MLP neurons of a small language model. Each row is named by its layer, matrix (down: output weights) and neuron, and shows model dimensions 149-297. Each number is 500 + 40 x the weight over its row's rms, rounded and kept within 0 to 999. Numbers have three digits each. A neuron's up and down rows have the sign that makes its largest values positive.
A block is one neuron, or neurons of one layer that tend to fire together. After each block is what it responds to, as a language model described it from the Wikipedia text at the highest values.

L6.down120:524523499434496537473491495530533514512485524511525473485519536519492484472537402421487487461527474550498525449484464406558508461474547459515542478453425507516530486429502481482537600550472528545502471554477435433535516497522491539500569479447517545526504521529479518520513446408466491423514525520537528446444439555598558482521449488521433601446489516467471447453517510538562485466547475561542494452540528447535500533483485457485491539539494504507
L6.down159:510650463521433486410433481477491470498413549508519421460525452504500554472469438485555482529516485532463430471383493600465496535495492529460531545489497503495479521491450485519437462470572592519508459416545475464544631489505447539479476543478477477479531501447511502541484485519521514544450483542504483565532499467482499445438531469522511486522438549534493442419438462478421522534572505494494584519578497458478458577466505427536503460452494538492
L6.down166:489500549471463554498514539558547599503513524510536437427479471510499475456515601453530433478529507484518508544455481538553560539534384493473592473469573517519531467525476505513408464523456526494487476500507538531480536527502490594504441570509540509481459535450490539478471459453478483417454482522440495485481528528489453428495513500511454471506482489530486532581589562501511507526489563488468475513470578474529434523519489464511511426493543399502
L6.down261:522424579436464545493493511503487510494458576493531486519464599469559498549576488541518504542453531516539452505557528497533428530435512505425465506483517557574471635506503532509454439540534483450513489508489586504626511447517532520518496501436523510458486525583531452431515450491571440455510535536484570512527459497546594524503436492503445515437461456483473521449522555488450467462514530473438506487492492470441485480496465510504514457487471453469
L6.down309:499511510456483456507519525570472537558466484435480540519530463544494469401503518464507511501503508483506530500551581529452503531447532558509460462503511532465523501475478553597514469520461528537555463499526485513459466472519431505500430501512564455502450480456476524447555518506588557438478474525399486502529480460498509541474526480542527413528440575499529478462531503517541529498500510503564484490501498480421506558523477529429557481490555523515
L6.down584:499492524527523462558486549501525468509441478493586514518487506534554476454464530509530561471547524554488528523507509495528498525468453498445493511528496426514471532547540504534494521388443462486505467485526506459525556442481482551531461467535515554580493472416485522504541527480439541444428523463461539522541519531541521540462503562486449424497546494474585544520432455536502502452459568420588534508454541440512538590507468457495584490519492502457
L6.down630:473500500545475546553499498520480497506511522508484493477441490569518457530449520476484418468485502514500534466534472540464484513498497536449526458483512477511522576500449464507484569478502455546559437498477505565529560522521526445531510544498540493505487546467584493573512571431479496486474457503510497512472500547560551518471493433483486431490572507470552517440494501581558524516551473547571529509440495431524522835522521377500533446491437484463
L6.down695:440496503552435476490497535466503506490447518511509414545527468525576482521474515496498519516493499505455525486529494515507471497549485530536487517494536510510527470499501521488511498513516542470542505528508537471505442558478517491511508475391531498489504539528505450505527532381524558485449449489550478462464542517580504492487496502525509463502558479464521505449502503512478487494500506489475517476525499485502510999508565516526496550525477466513
L6.down696:498476532488490550486572509538512513413501440457466403536464493578514493521536494566499533491467503565506509580491521567533577532462464483484530452508453495537488592494523500512546479508390482471475482436474503544457430508502448540512475480476453511587465508578491471557494491572424432451563485527476542500431543553494472498478523433542440520425481460529457539456488507512510472513556489476548509435477510477501534637498491508478522511488520466503
L6.down784:464513493518500474521499536543434490433485567501535487508496485509598532485480496564422494480411460582398479473498552505506517510510512474480443486531549479480556519472537560569519528482486502487511494511532545545532475494509422477463472470458616509517549549436496515463490529391558458427495463560522509546527525549502586504510468519521545499496484480481442552510563489503535464398436501510495521465495475541554492641485506473521435466541495565453
L6.down992:518488558537598520456456489478499535499474501485492594533488520534500456624591525491529464444526480522488529560474429536510511474456461588559461475412563473497551523564550484502548464569450491524546529512455497430535514545442571552502463546534486520472532538454545516503595541454553505497487497538533553481386556466532451510531504497544581538501470511548462477504497508521456491470460564511515502493520510479506498505540446507564559500562472443513
L6.down997:448462461488512513468483544455589494490520507504490456489507451517539479520520467514488476557516515492545503473527564493468436486568512515424548513475510512518505471486502436519610509499505543459443570555577514501516586454454450394466455484520563537494437467425504477518512521547473458536463497450526533515479552510561545475553446585460522499528499461525503569478485544518503487433526602467513474588502431497455514627508531424478539564496603503465
L6.down1083:431514497532486458464531492546530501492514508499552494470506408540561497484469505521497432501529463521457483506458534439533481527481488494498484525481474506485499518531525489562526522522487501495470520476586516486555491554477495473519535492453512544495510454537494417470537537435495556495516483485484531526483534506584518531496538491565516498476448505440517528507514485573554483545499528488516471472527481466469512999460561537503499523503507502537
L6.down1098:477471535482453528499436512555483555472503474494446498535542496528532541440509454464512472474480497451412497553530490529476572490501509540522489502530443507591496505554435524573515470549539412427471453506463416471501525558471474507438524491501428437517412501475494474527537489504481467471570612586513464492537399466546498511498458507481527526547524490490570512475461485465516487538485545520533521569536456439445539446434540502489493493546511521485
L6.down1145:557445505460480442436462449470476524478573519524515487492506459504550506511545479476397496488492466484520423400573466453475489522509638457494559463469500534497465604510446494517451484487524532501531488454558502572553544475594530473469526559425529530474532474470535555474432506512500479447492451479500446531528518519501482500507445508435491468444472454468471487513444517511471464499527469441545478550524498468523522581541480523532500435479498507453
L6.down1202:589473495436428470540508491498471517441535451475519421563513547498523517491416478473482552407662476494569488444529431536556504440475492518497456529561498453568481471451560547529517536507466531494540530484401481475483496535504528472544524475492543417470464496475469461526488482453539550448482580529521487545538486564494491496562475508546557508511551544460519496463527522555508556449514506516436466505508473469500467392502581468499440471474517530491
Responds to: Section heading closers. Closing equals signs (==, ===, ====) that end wiki section headings such as ==History==, ==Personal life==, === Pitching ===.

L6.down84:526569507492537525485521536566522526465539508454488438475489553566525452528494533571539567559491479503530455453469488550468512446545501532479486526509565460446437515481465500508527486520524493551473475463547522569525565546521435503460481469507481494410498568491463503482540432500488474478471430484459505491485526479566525463507449506496494445508539513568518498507379498541503464476427467407514485517517509521565564526549542511532531502527518485469
L6.down182:522518461553486493587501565424525493536511478402473527509518619511517480542562532540540500560523469504506550509520501483479574571455490461569546516561448499455532471504503516483505508505444517519467437483507462503487483522500488481480416448497536520469505512485504637509522474495492411521529493460476505493479525508546437478503540526407514525460477481475526570455518514454550504486441554527473553539478491470503447580459431556544509489535541452482
L6.down196:521452498515540514498486507482511502469452428433468440456435448428524550535486553499452476519583431557417488577505480501535467555481520438530465393441519424474433534426530478526483492478538475505461458438553471466484527566417515533509574484549520520517572459493497522495495566513488482533447495483517526450437453545563447525499446500461510546481443463511606544436518529485490457540551468478512463558468493470510461510546555468518496553484487479544
L6.down334:502466520512513411466509537579463480482553473467462532509491495547554496459489426492544445512487487523518535522519521626461479460506518420491447548470566485538534517511467556578563463526457438530509482524479431503548515552484451458537475445470533496463513553522448468519495507456510559484558478508465466542542516426539566488466527466406505460522562584471552501508505470522472484499497463520509456582498573491473459487527461518526481470477522495515
L6.down448:483509401463552493494610437493496467458478515464481500496505534487456505407499482582497484481485556470453498492521464466417536501553492413524510475527571440520512601449509481479517503485522552525499534468550509472447466525472534603497426389508519538475465475494534490491536471497442515522517514521476415487520528506487543474561534501460522483485506550499450430450532494518433476456421550488504507515411483553509486657521494482503524462503467562526
L6.down532:530468475494494466512492441526485520502509462478495419626555484530503528473544539506452501486462443524495503457474427384457548491511465471524465549529565452593514508561484520518522470486470537462556520436471522485431476494517480518430496506507496491508496562528494443507521412513549542517534484492504514579485521482506513494434548529474487530447526485437517444553494505460477492492555538574531455456480438462590493475455502502501565508553530503470
L6.down563:488516473465485460535502526499537527458465440458467472497512569485537512485443529527465502485555573592453508520453492552567518487577506517502542557471480485467540459505484559525534498467515484509557487492501480471511508550483496509555434457549579486490468506525559555554510525472512503558502463445507457503464578494518521508489514498552472498502491540515582493481498486476466515523528483541517502520539505497480487522501550492554507532412478478511
L6.down581:554588474498455487472615523497529514496488482543494486515465426417473560519567466474484510512519492449530448530557427432517538592495504503519475550451561474464483532523491508582527463565522592538569475496527479492477472453509434506477446538561511489531436544481546447567500547550575528442555483485544492550520513422526508551461432504522499524475537585524541467567503480526459526449443520489488528429531543518523486515539466510478500541530484495532
L6.down698:476477501404505499493439495487531537528502554500437463455522487512501543516535538473457453572487469502481451526435488526514533532542514586430509546522422482545486617543528504493473477466482513488506508481474452454539458522418472507440462494504556450488494430552414455504498498476446565538424469503529491464479476424515513449575449497492553523534547612497524524478495491465429474572486482534441537474542491554454391530470581481511508491560520531452
L6.down921:453527423514489483607451451533487543604483532470491539541592490510518495478471510434451480487454531509521497467441478496546475549492533602535483497495487475454537442396561474488524492518517526529501388375544521457439553476457477474500443502434516542461473454460456608500512480458525496434457467483530496561493517518490513508434493505470486503517573474402524488501467476484522497527469474537501477537528495477475501391508408477538462519530493556433
L6.down964:559543476472496505473528490487534490483483519489481540512532561489494474496441485557531433506449482455466453468492580466560523523485575502488468375481461529442475553537528506560523512478551501449506403502502508463514424531470470492485512545528518514534524512554475455451517497526530444533454508555461538541554479521550576554543480517450489544542487532532527511477504484467467466502517571443465465516503458508518498520438553379452473445453523512496
L6.down972:584507491536450506550553517476423477478510513514524428494469481547499480567490507440488562501495501525546480526497524505513474469484431494540529450530518420505521465479503465536543490541506431499491470517469460556516532538522496453527446527570440476469549435463479511534546535473580440509465561461526511506495414489491519462486499544462505565532524552496530503459454494499536500542456500482483554511501478442424507422477541491475548561527531529537
L6.down996:477471530520469452523461501468489360600512514519530514485446528462507470501483499491567477527510496494504493480497570456451477478526485520513514487577513601439537542496518495562543507408467536494529471554478494445575535552472479500537591467460517525500490442456527518477533597490524442535518520525531566562465533564486536598559497423524579472534416551513564590455535456533572469521513459544532527452594477535518553454468547472488423488516540438565
L6.down1078:492503512490527555532524474423519485519571472509467509524477480506497480501421526534539480528472537451417490494499486447490522515506515492471414491546509460523474583507421515519453420481509602459520522459495519548487392516554449460490518529533451529524500543505432461423472483515469463559520462503492447444463527529463508489549566589553476435466598519445468470465439504458489521512488457501459453470634467599471495440479545489583452487541539477453
L6.down1177:484524490456440564501532482473517480539450423549471515484453547467618513490507510490440476445465481489504507578459482504494500515505536479489401514585514518494569515468477549498454500500430482445538571492498551478527528468476464492447543510521500510515479496513502532578515513481497418517513565500520520491530558534445532459480493473572542576539495505545511481537473455530501488515489451525523605463531536535453474456503569472449505508472589444526
L6.down1198:519533513521481509460533516502508499492507506469539527517529549468467462479483478572472510478546504460499484503520573426500516516466423481530452488445482428466531533541459489538513479492441468550567524429532547454493532508455469553558550580537465440483548562503441517452585434484487538474476533432465462509458542491509548506489528526528470543507541508426466502469518473490447510508552428500491425484530479441476469495490525535458553519493453495509
Responds to: Inner pieces of split words. Short middle word pieces, often a vowel, inside rare names split into fragments, e.g. Co-o-gee, Ui-n-ta, E-o-ganacht, Jo-nath-an.

L8.down549:402515446515521441491492511520510489468477600565478502473571491486566495461467502528578495475476469511451523488491526454516497508485487523485502485446457462467501549477543460510538504546437484407487534559523567517510443511476473539484530446495514536485522491476445466458542488543468552507496453476558485476475460540544483515447541454467503519541499508468527568466481459539517458514499511544457556505527508498441477906488540503524541507498488497474
Responds to: Section heading closers. Closing equals signs that end Wikipedia section headings such as ==Track listing==, ===Origin and name===, == Soundtrack ==; weaker on paragraph-ending periods and table pipes.

L8.down261:516467516522503622539545484503505424466488490535466495485480534548515463505565486516436470459442503489493491583464510484442483493453505522497542444505565507480481478484444521475460448460494496498514539467587506492495504391457587534549430478464550551527549537513437490487502444480523518506520499463452429470495467515558564555470524496421504537534522499469529521577484479507504498502482442489517471529488606472445440455511516509506491562470458480514
Responds to: Second piece of words. Word-internal pieces right after a short capitalized first fragment, mostly names and contractions, e.g. E|z|equiel, My|s|ore, I|'|ve, Ph|.|D.

L7.down327:539549468455454471523520523489576480493484553515414451530478569477497502523502575544516531496493480574549425485606552515435532557417553563549488554489529488515491468518487470543552457486461551473470549439506584513497454466468496512544549450478422417508444471531469522489508484464457415557472460492472522471463487482482478500496496468495552445488525576541479469515500523518498479398503436510525497525595532472541537629546466493520547563541538476562
L7.down367:466515437478479529474505524536439483514544482448585446568500517529438525543476502551481466542584521516508463562547528473521546602468502545507504566415468499517514436532505472522445513573509489457545459470574552468503501471520490528469548460477472524469508513452542551446501613509426498513622520471464461522447544526538491454526507616499400582502474500456487501540490510530462479510506558521482504504474543454477475342538500536515535415457514489540
L7.down771:472451405474517533546468531533488490436486531429533445399483552447448557473472517460475614579507541533588524523499504534467500509534474467450510513486530496519556559454495491421497530472503498479490536551496537503521507504455508546481516507455527512488493526489584507440436575378466527512598578568542559492479509546471520511530547476450472513466511548437476473456523452559504472490519534539497477469501472483464438376498544499465464455460474475467
L7.down963:639538559519500495484500476486530564453437498539510517460433511481562474500501459510456554524511473439517429521432512470511509466500556540540497454499408513451529579509539470570435532545481544484478436485517540486585606394505457551481503441440533442439537417496458583547494501368505442506525496483496444513549505514550523498542492529531575476515402527532449418574494486545505498512465516515510503438506486473522408519452514439507541526560488549530
Responds to: Vowel pieces in names. Short vowel or vowel-led word pieces inside proper names, mostly Japanese, Finnish and other foreign names in lists and tables, like Minor-u, Sas-a-hara, Co-o-gee.

L6.down86:469474552504395491503499481471466519439497508465490524419500483512398536519484480524492523478531500491518454504467589516427457489569499507542448552509449475525521497579504484488417502458496539562538441398509471517465480559436517517492538531541477453506527518525423438522526512506520492499463501466547534541486514494467435545563555419480491529456494546550550431524469476528523500473539493480509527463500558451491475588475507511582478456487427534557
L6.down127:609543545581475555453464492552472493467510449447456524467451431520477547474507467509414415515458544494513480483567522554513469491453553464464484530484445477518544429532479546525492523528485522521454445516485528545505493524632533474511478488518542487594481473535463462451501503500537476497502484521473525503518488516443516532452525487487489437443563554436430492498481449553474562533493495501522480483483438524511446499500444501487561515549477513535
L6.down153:508547504443500514574474514446449457486522486554433521487520432532470473533481478453481545514517503511490487457449526453484442410467455490447440528462555443476544490509458496495505439510503490483511464500533459500477503508534521553457569536560500576495554442525578490438501455580450461491526470523466501491461525497486526575577460528502470524521502458443487558475520458523497462477543550504553456498499505533526461535474491433524463535521415533518
L6.down275:583526559586454501476470488516435496543525499527538529478513537476548524500559574450421491519479473518583492499465498531515403564460506469523504457491512505509464428468436530525483511504504508526545539475513552468454496487512562511528549516499500503391465502482477486577426392483512461507478515531543497505512417477521531413541547573489523509464570488608501496478477483474473490489542517524478485484381502496413483419448512541549603571496530489496
L6.down290:418495548466539536497508505518519536425508520522522506546445531546448476475482455486510558527449448526500507529537500493509503484568493532456407453604546594549523524490533503458526550444508549468530533489525448498493529534495541498452531491585519504502500465562560525501496576531499501563453550528498456526447514432618449460480541449458540504477486484495500428484477445439500509478473469555545514453530578531502527504466486504536454491582499572538
L6.down370:483488534473553447504450466454517440463468448543540481520517477431563454470533501456515461522404478544467509504519518500540537486516525552479542475542502551470540508548464508545531527490555505527669476497526542460506510467513489531565521513461534538544530499591505536543464444596472446430513490518462452456420518517499479488493447481563482489567525508534436559519504508496462516503468530496540465530465558481470509623472507567491493511560499563526
L6.down394:560461421477530432523501476481501445466526513435483442434573543494483470486502423512499509568531551525474502485524557578450390537504461480551426458502487412443511460575486467532507524583524485420467479521469487509526460546512496469511555460466497546561531522470477553523481460508501531512396475410543485490554443546494442539466461462513515464545492485478550473497534600466462519526576528407484492542494477470499443627527478439497547454511496532556
L6.down471:469498578527513476448506500558490474497478563528534520501562463530438503511515483487556521535504476587491483448535520480557613465420573519508509510516528506530543531480508448463526514466533559564401539525473550465514519514523530452483495463505491491498470532434448534399448548447507512498526496517548553484515519538513503444552583459487516499544467534507478450469518464509496524516486529498515457484510566539526522513510450493562514520495501436527
L6.down507:450481469476493551510517512481525491494458504457500541558552532536492542552548504516514557466544470443511542444572516542516432469488505516453479448506553528481545512571482496509547514466509499492479527521502555527462532559441489470448504513506482492534492530453563515481523531497447583543533355510549514480525532565520502550491492486463518464496486529548457508480515469416473544440510490426452514490470471515473477544516519508501532404448481550527
L6.down555:476586498529451487479423494469518484494540564514501497451515516506542545475498503468520472479481511516483546497541514547484453508494518478502444467492484567535549532460441542534549525481566545475562464544486524474508508551551512536455571509554484480453488483503569572491487525519489510532520489491504515497440520486535571514522503546472478482432414501578441494438466453513516472543473573519563547513508459541497471621552488464444509565514517518550
L6.down741:467514487479448541498471468510578526394486514524464565498497519486490533473542505524500479459595470453463504603470491526591527473540520527518584431469502484505509433500504483503445486502512564549514522534444459569455455469622525566489546500563488508476534498561511464490464577482488555541541480479536552510490504495399491520444502499471489472476402474503511493419504503571495459435493549457520484471581496469512458539598456486464413551545598442461
L6.down956:500431478489551541497485456511474552459509473491536481521471570540488523486500499477523484449454452491459508564501493475463415520505444514489486517526462572460531514525508587441513540498604507473473509470482539513566513530586428478520557499512523464465524474511523493615502571524473556515523562492492452444547537504495451458487483552521518536535514501480513420501575512550507519479485577539539535525508452477449562630457480524479499570547507499443
L6.down965:460435549509434536522499439507473512483494497531442526420500463458515422544472595444491436534457464483401516458478558466478539481484511460535468430441520450425509470534549532451523464434517517554484475442571483478505464558517521478538566486506557450508484513492551485472524455437453598584527442497483474477538566521542505457490551581514498531466521507525490525459443475530510429502468562517476496497467535516517460418530494474540466486504522480586
L6.down1006:442459485490519476511452495426538490483591538460509480529486574485532475463545480547499492436464529580492542522511491516453476556510526482446497542460575432532497548496484564452488519508474522482520554511445493534549554449508522484579515468495506516543513460461587556537488514475447537551506606498464532467505442595436437445509473520434541514472458454483571586475479572463559539484497535484484463480530541456513434628477466484496551403518471539498
L6.down1007:502465515547548436536510482535491467565520491488492516552469465520513510460599490533482532522513538525500509472512469483538544484540473498451496522455474511485474521458514491558521524460536482516525556502526469459539462517484592525454500480604426537486513444479536448507506581480474529487376525557484519513528575504497471462578467559554527455516552523492466531541439541488508474527513517488555562505502575493512524550562437444516494510564464449474
L6.down1154:493524539516485525542534506581540461559529544495425572531458535462434509526501509445488482507447559482497470529501455541501555560494498423436445529531454514540521538497514419496544508497545482524509558555471534469424567566466572582475491525515530551473480540505528530563438488513498493530542485484523503496456510474530564513443550565489543510510514510519433527528564538518524492476429487439473565534495447515498506607505491470486555537519503532545
Responds to: Indefinite article and quantifier starts. Determiners and quantifiers (a, an, one, any, some, no) opening a noun phrase, often at sentence or quotation start, as in "a distinguished failure" and "One is a British national".

L8.down952:485511525480502461441463467496542547522491508512518502484440491534411475523451523493496485539474484578546519563561474548490468488485451449464507484496528521540600475545496481495457453511516565461504509561415548562511487503576530527456475435478468507523475532454487476560500536437455417485450495510513561530489494463472516527567486484505521518468468551496554500475506424518504474464540559465518554529509552500530403646481500449458512559470572550547
Responds to: Clause-opening boundary tokens. Tokens ending an introductory phrase or conjunction right before a new main clause begins, e.g. the comma in "by using 86…,", "At first", "In the end", "By 1934", "but".

L8.down611:493535523396426504444476469495587504516483512471476529506543524433527457540478550488496511468486501563493485394480547534557499451555561451513541470473412471458523548609514528409440470479474540501459556444549504522457518523523565482472514545482457519565604471496474502469510490478510587585533556493496457445556545550517508515534477483529544429414437533499499505465538435509445523515496581499556526486471533532525469508538469458489507498615479529493
Responds to: Head noun before "of". Quantifier or head nouns that open a partitive or "X of Y" phrase, mostly after "was" or "a", e.g. "was one of", "a series of", "a consequence of".

L7.down23:517425413503565515469529559524533508499536489510522518464435495458543488517519514486525405522536465454571456491505516496469459471514480496509511486504530512544428475493504521504501538489617501518506489511496505495550495480522459469518492499507496447531506477532478476509493499383513482497482452552476540563405510524537508514512534537538504433561478488535523526477519528515534446452551485467435505514506459534505493577482441512452495527570518511399
L7.down151:450449581488503506498516490557526436431409516476506515501529490558494505464525632526504504559515512522467435525440533439473515471505560534446498494519476524481498580507534538538528554482435485490465489503525476534512490473438499477539496553496519482489557530532487486487538535519533502539497457547448482499487478522537579452470512476493520526527492542426419438580524464536564548545475453493530471528465482494458468591481577495507521556460487578503
L7.down641:562444464551504520533484428481488534454527471510483508502533534479514508440521561591481453435539458502532468501524512504467500475537452452552529488519413524452480455501439553524463513464478503441461473554534547533522495465524493532536598615492537565474556415453554508511480511458516486473511510420497521470485512508557445493511454466529442494467451463546537470511500459507527482474553542460536540511460489485461544657520570436595518503563530576486
L7.down938:493558547463478471493521536477510521520500500571480478499508506525483443513454452512496462600513502513505478465576491486465523500461503521498530573526453551472511506457517465537480404538458433484504534553523602439462530432562486493481483588437492573463550505432470513561476440482502489414534501493469463545477469526473564537444462492484487533553497509517449513584519514456550510465476493475577513578497444484477507600534487492496489440514443506475
Responds to: Section-heading close, clause boundaries. Closing == markers of Wikipedia section headings (History, Career, Personnel), plus sentence-ending periods and commas after introductory phrases like "To this day,".

L7.down113:512433570510459469449510492526515512492537530528460541469496431483445409507492540535492466495471514507519535551492502431502493498442484448503450438461479485455484560481465547487443520519460511508468466515448501488521574426550533542465499521578465492485489444517482531541461508492529518498537460497424575507455478484576543478450487467500517503424474512503470526481495523578448491507521554517530538465437482514514438898533512453505479464533467518504
L7.down121:437505498536477454518536510509504503499501489501557474455510454550562526530445547523513474507517469524458486480472549495503499506485523486501491518465503488513514505504510492515496518500511532521479524482587478496523463497444531486544542474446548505509513510533511410489514511407507542510465486508504495486467552511595492507518534517552522486476486496462525520502484485527525489516517511486491450467554477494515511999485543540502498517496497494504
L7.down721:525566518504504543456532481595541473563558504479530475519438440463532490503472528589554483430536508571474519528542456437530507494509505476522484572484463484465465525522562499522535515472512482517530479573437469460529540522538498476448473499546527496461539451443547471509506529550504495529529455535508489511505473493517459518524493506509593519539415466520534475519515521630518498549433492508482527497527523510527584761506480541472498530521556519492
L7.down1062:428535486525530547508489547529529420472446521514552435503505451434464498565475611505463496573508516497511449465534533507471499523453495484480496398408517451505481490514483490514564515510433489506462551553492520520470470491517398447484526518512479431533542516509565479452552493526501524532499477463543506468482526536530461486528476463534505469448444498498529492526455529507564478444517498489486572435584429495474447578524510565472552491476485549533
Responds to: Section-heading and sentence ends. Closing == or === of Wikipedia section headings (History, Early life, Personal life), and sentence-final periods that end a paragraph or topic.

L6.down26:502483462503520455486512447513622546460463493514520579476527490458426483522535463524430507545486487497593527507498487479489540570532505498504485543510481431487496524428453516503459533453504506538531490529449500588522484452518493462500526536503527493526567525530497510549520514527516512508434534546510507512526436509591504527468463496485465528479518517531544503514490478507498514448597529459485483465465528499482474715488458498454487537494542557475
L6.down74:454510499416498487537459481435507503493539503528586465526520511451461436433465479502441460608486508465484532465477526502487461527539481481468506512506476468511514523453501536526425527488556501525518460537574470462527449441505458451561492528365554434483530561464487507436587535445509498486409496505513541526500474477519427565502559496529511475556574461488501540482502498422483476484533454441496599486512460566497484613486404509472494545556532534490
L6.down155:511420523550472516482467504489479547508442533527493532561463463562475492517536483489584516525498512393462492498464416479461514583574554551495503536543494473538527521496534535536508507477485516494514543546487519525491493484486454515561525448528504538473516518555459476559531436476494504484492505462546505466459501467449497517468477527522536512551495476466508540516459485458468537531540543541456461532553524532512523441572515546513469553450480507556
L6.down158:515494521496475410448507535476530479481414458511545496484502519511597474572534527486478498540555543422493509428511525508446487518564449475567555422520440523491435443559554507470508472480438557513439499442442536527504459534537493531504537504469489458467509473553535486517558570511514475551521596532503464474446475495486490445527540498528474411484397560448481482550473538564495451525494501424439498499487464438510525624550607484482494510425502473512
L6.down214:430519559435452523481465446540557515521531504504513503449485481482438431476496473506504522538415538502525542504516508500498462485473524494500557443580431535552466415520478565524574495495426516526462613430476574595475430446567526550441478451428476565499412449474474572502527524490505545523471570566563452504508551496495526513547518514491458457483493566562585429532502487563476449569452491483535481459477475510516445568536419495529516521534459485502
L6.down243:447566515498487543447564510501535513459563448582500524505468459474476503456473502559498489488595502542498550608496419512552513471579480496468522486514492480471518519431470524520497489555507501466485491592520563473497517441548432517463537569483511540527509464478525465499502480441547456525431508533469499520475496578482533496525506520506530493463507518514516454442437480570549522528571498502557464510566517445562529649572477562527501504505575503532
L6.down523:493504449525574529513535538509495531509422500423432508506486556457509488539466591408440596510553447440485462460508476501396542502495512478539570496491432546443544505485464500488504526467559527483488506591546458520425519547465518525604514531487499506540531481470489496505504518579511551535468511480497444480519467443499500548556504543502487522512522497493504532453565466383499524454388522470423539539520550534480503296496493404542516506463558488462
L6.down568:548558528481463481474483532428478452478535521523526458521479526464430476567486510466557503516528515451513555466561544446458501537473522460528537500490463557488442485495455526522463509444526465551521479538460551494485500416561507530546584514467454514513553474538473504478471419584524497462489470509504485560507486502524541594557513505527542469475484528465561459553493398467497436492524500483465471472592453580456576541463485541513457519529413551452
L6.down603:505496462536582466471529540406464469474502508528559546491472528505461508410442457483448548414503445505416559558454475552563539444517403484511556522556481527489512503527518527477480472520514461503486481532510517589511500511484565556451519515527464494499525466449465483616476540406497522437498490528507505439508464550473514483450577463508479483479442511516463482458526488488462548461509528531505475499465528512487511491511458491504493510509502515464
L6.down820:541514510536447558503559506564461436508505498487464474482496528480633499472502452470560540428493480564459503473530528485568492464493490515566445454505467498549493444517534551552514555498558460445511514486531380600542467605570483578556512482496560443548469591452524448492478617486477499531536481484536492467531440531464488532467508508439486534516539474522520535463534529441474466492514454518441525462531514542473510583503524487449511501562477481534
L6.down918:608517430443567463503534523509468516540498450461474517537546581508481498469432523475430531537557541504507497570431492530474560574489487552486439539478507501408476524485547536564446480471452479495461483532521507527536544506477484515600445486439530533531510460532464531505510502532507591502538524478531520528583575461495509579466553434550501496519538558445613507475510537507491515576494482413442523506533468460495532573522425515476513580563475489469
L6.down923:488511510578516510441498481497469408451525479473484582531497503508460565518578445513496458576496462510517445498473488536486560512586563490497515468457612572502525527551473524549486555486503530492516480543481521428511499561440454500486508511452509502469461559554509521493542483528532483417486461480554456482443527528506513514478511524536478613490498522428482541467527489425475561474521495514528503501506593484496452576492467577531518434524548482492
L6.down951:411453566514496502484493562521518548511483523505524453529538493504422517483486442476501504509439512459573528493503569475493432466515487466504486531495481553518550521535534499481446521481468548539511559498435514548496454449503506489549474446474515522476534537467441481511469507503493584525474525530583496546485517533546459553561509486532415445583516514483432478462570475485497467524530410481435541561534459473502447499528499518500542545460469534507
L6.down1046:530478482490523512519441525385521514501499468538580589466511490527443508543462477505527533563462511488502516464490572529473535579521461440543545534578506559454549409477487510527503452498477462514467471512530468501545516441525521543539472515498501466529531571449552502549489462530496472478536518504557505514559493533533488516460548518532508502501462473487489515509489482565498510449458490503432505460504460458467469602503536490400503431476499504484
L6.down1068:512507459577527435524487560528467497517547515503605488458435530568527482462458493505451480516533542457480545488435512545485563484506429521503496543500494445518447458477471460418466467478530519503505462536510479446566398458547463466505461509498496442545537544487481509503500495602487452538482511538470500461523516425532579406481535455477447507507527508524462525473490480489523550514473448488432532484465453417447425559492518517500509527515487532491
L6.down1148:495573493511526564469489494519467515550490596538470536477488483466488489517477561503486534506508541448468525509519503482509534465601461505532538527457527509501444437496439501468493515515468446517562457536507488471448507485548456491521548480517525520418478515535477540521464486475475534439514545453476514482465459548553487456512484471466464534495528585434544480573571492499425495546466508549517534468494467568466513521467428438459445423504562405487
Responds to: Clause-boundary connectors. Commas and linking words that end one phrase and open a new clause with its own subject, such as "in which", ", where", "while", and commas after introductory phrases like "As a result,".

L7.down154:489532479501534509514551522471555488507587498579560509431547500484407491518499501431451517512458560498578436536549471505429529450491457412488485572515525523530455496485504515494537508553540499475465474505488497504554535580445480503562538484499556520451504515515461460568533511570446547458464469504474426564491509536506480447500495571529505429478462446536442500512492415490506534569437563458527547488529502425461491587450536553532501517553443537468
L7.down809:528484523516517560461509509500401498505585553539473562515550520476454528499484495501566563500432567490491478480484539477440533424449471538525479528451494548404466473590499491476481441518518510450464520485479544519530520503477489478476515468550542533503529482482497563523568491547568538502477540431586452535511529510490539446587547579487457514397452472532452458594431469395548447517469535489518530533461562524573502515439514477546513507539521521517
L7.down887:487513518470519534404511495490516469444597572482446522506443483520487540543517447493523508498530468528472536506478466453570534483433504541542575453503472477511570503588559515467495520478522497410539457454516539511492446510501466529501508490561499502456476535514557442504522464544526517516533471510430577490454538466511541475487569524546578533454532516504503486444428508522533525529466527496546449490533503518566522758550502524527539546510471434543
L7.down1014:450434498418415537533452528461413534514542482475433488511490499505520481557506551496486560371481494531515505549534544511501550456429484484580506525515459492541466479506551546516537500497451474479523567521512510547506509580505492503474461442562540519520532522425471568523502530466555527488527574490449526457505458470558472518517528553527506517529495489539486514505454524515510451481550455442530434463469558482539530492573461467479535514512562491567
Responds to: Of and a in noun phrases. Function words opening a noun phrase: "of" after collective or quantity nouns (sea of, series of, tracts of) and "a/an" after prepositions (at a, for a).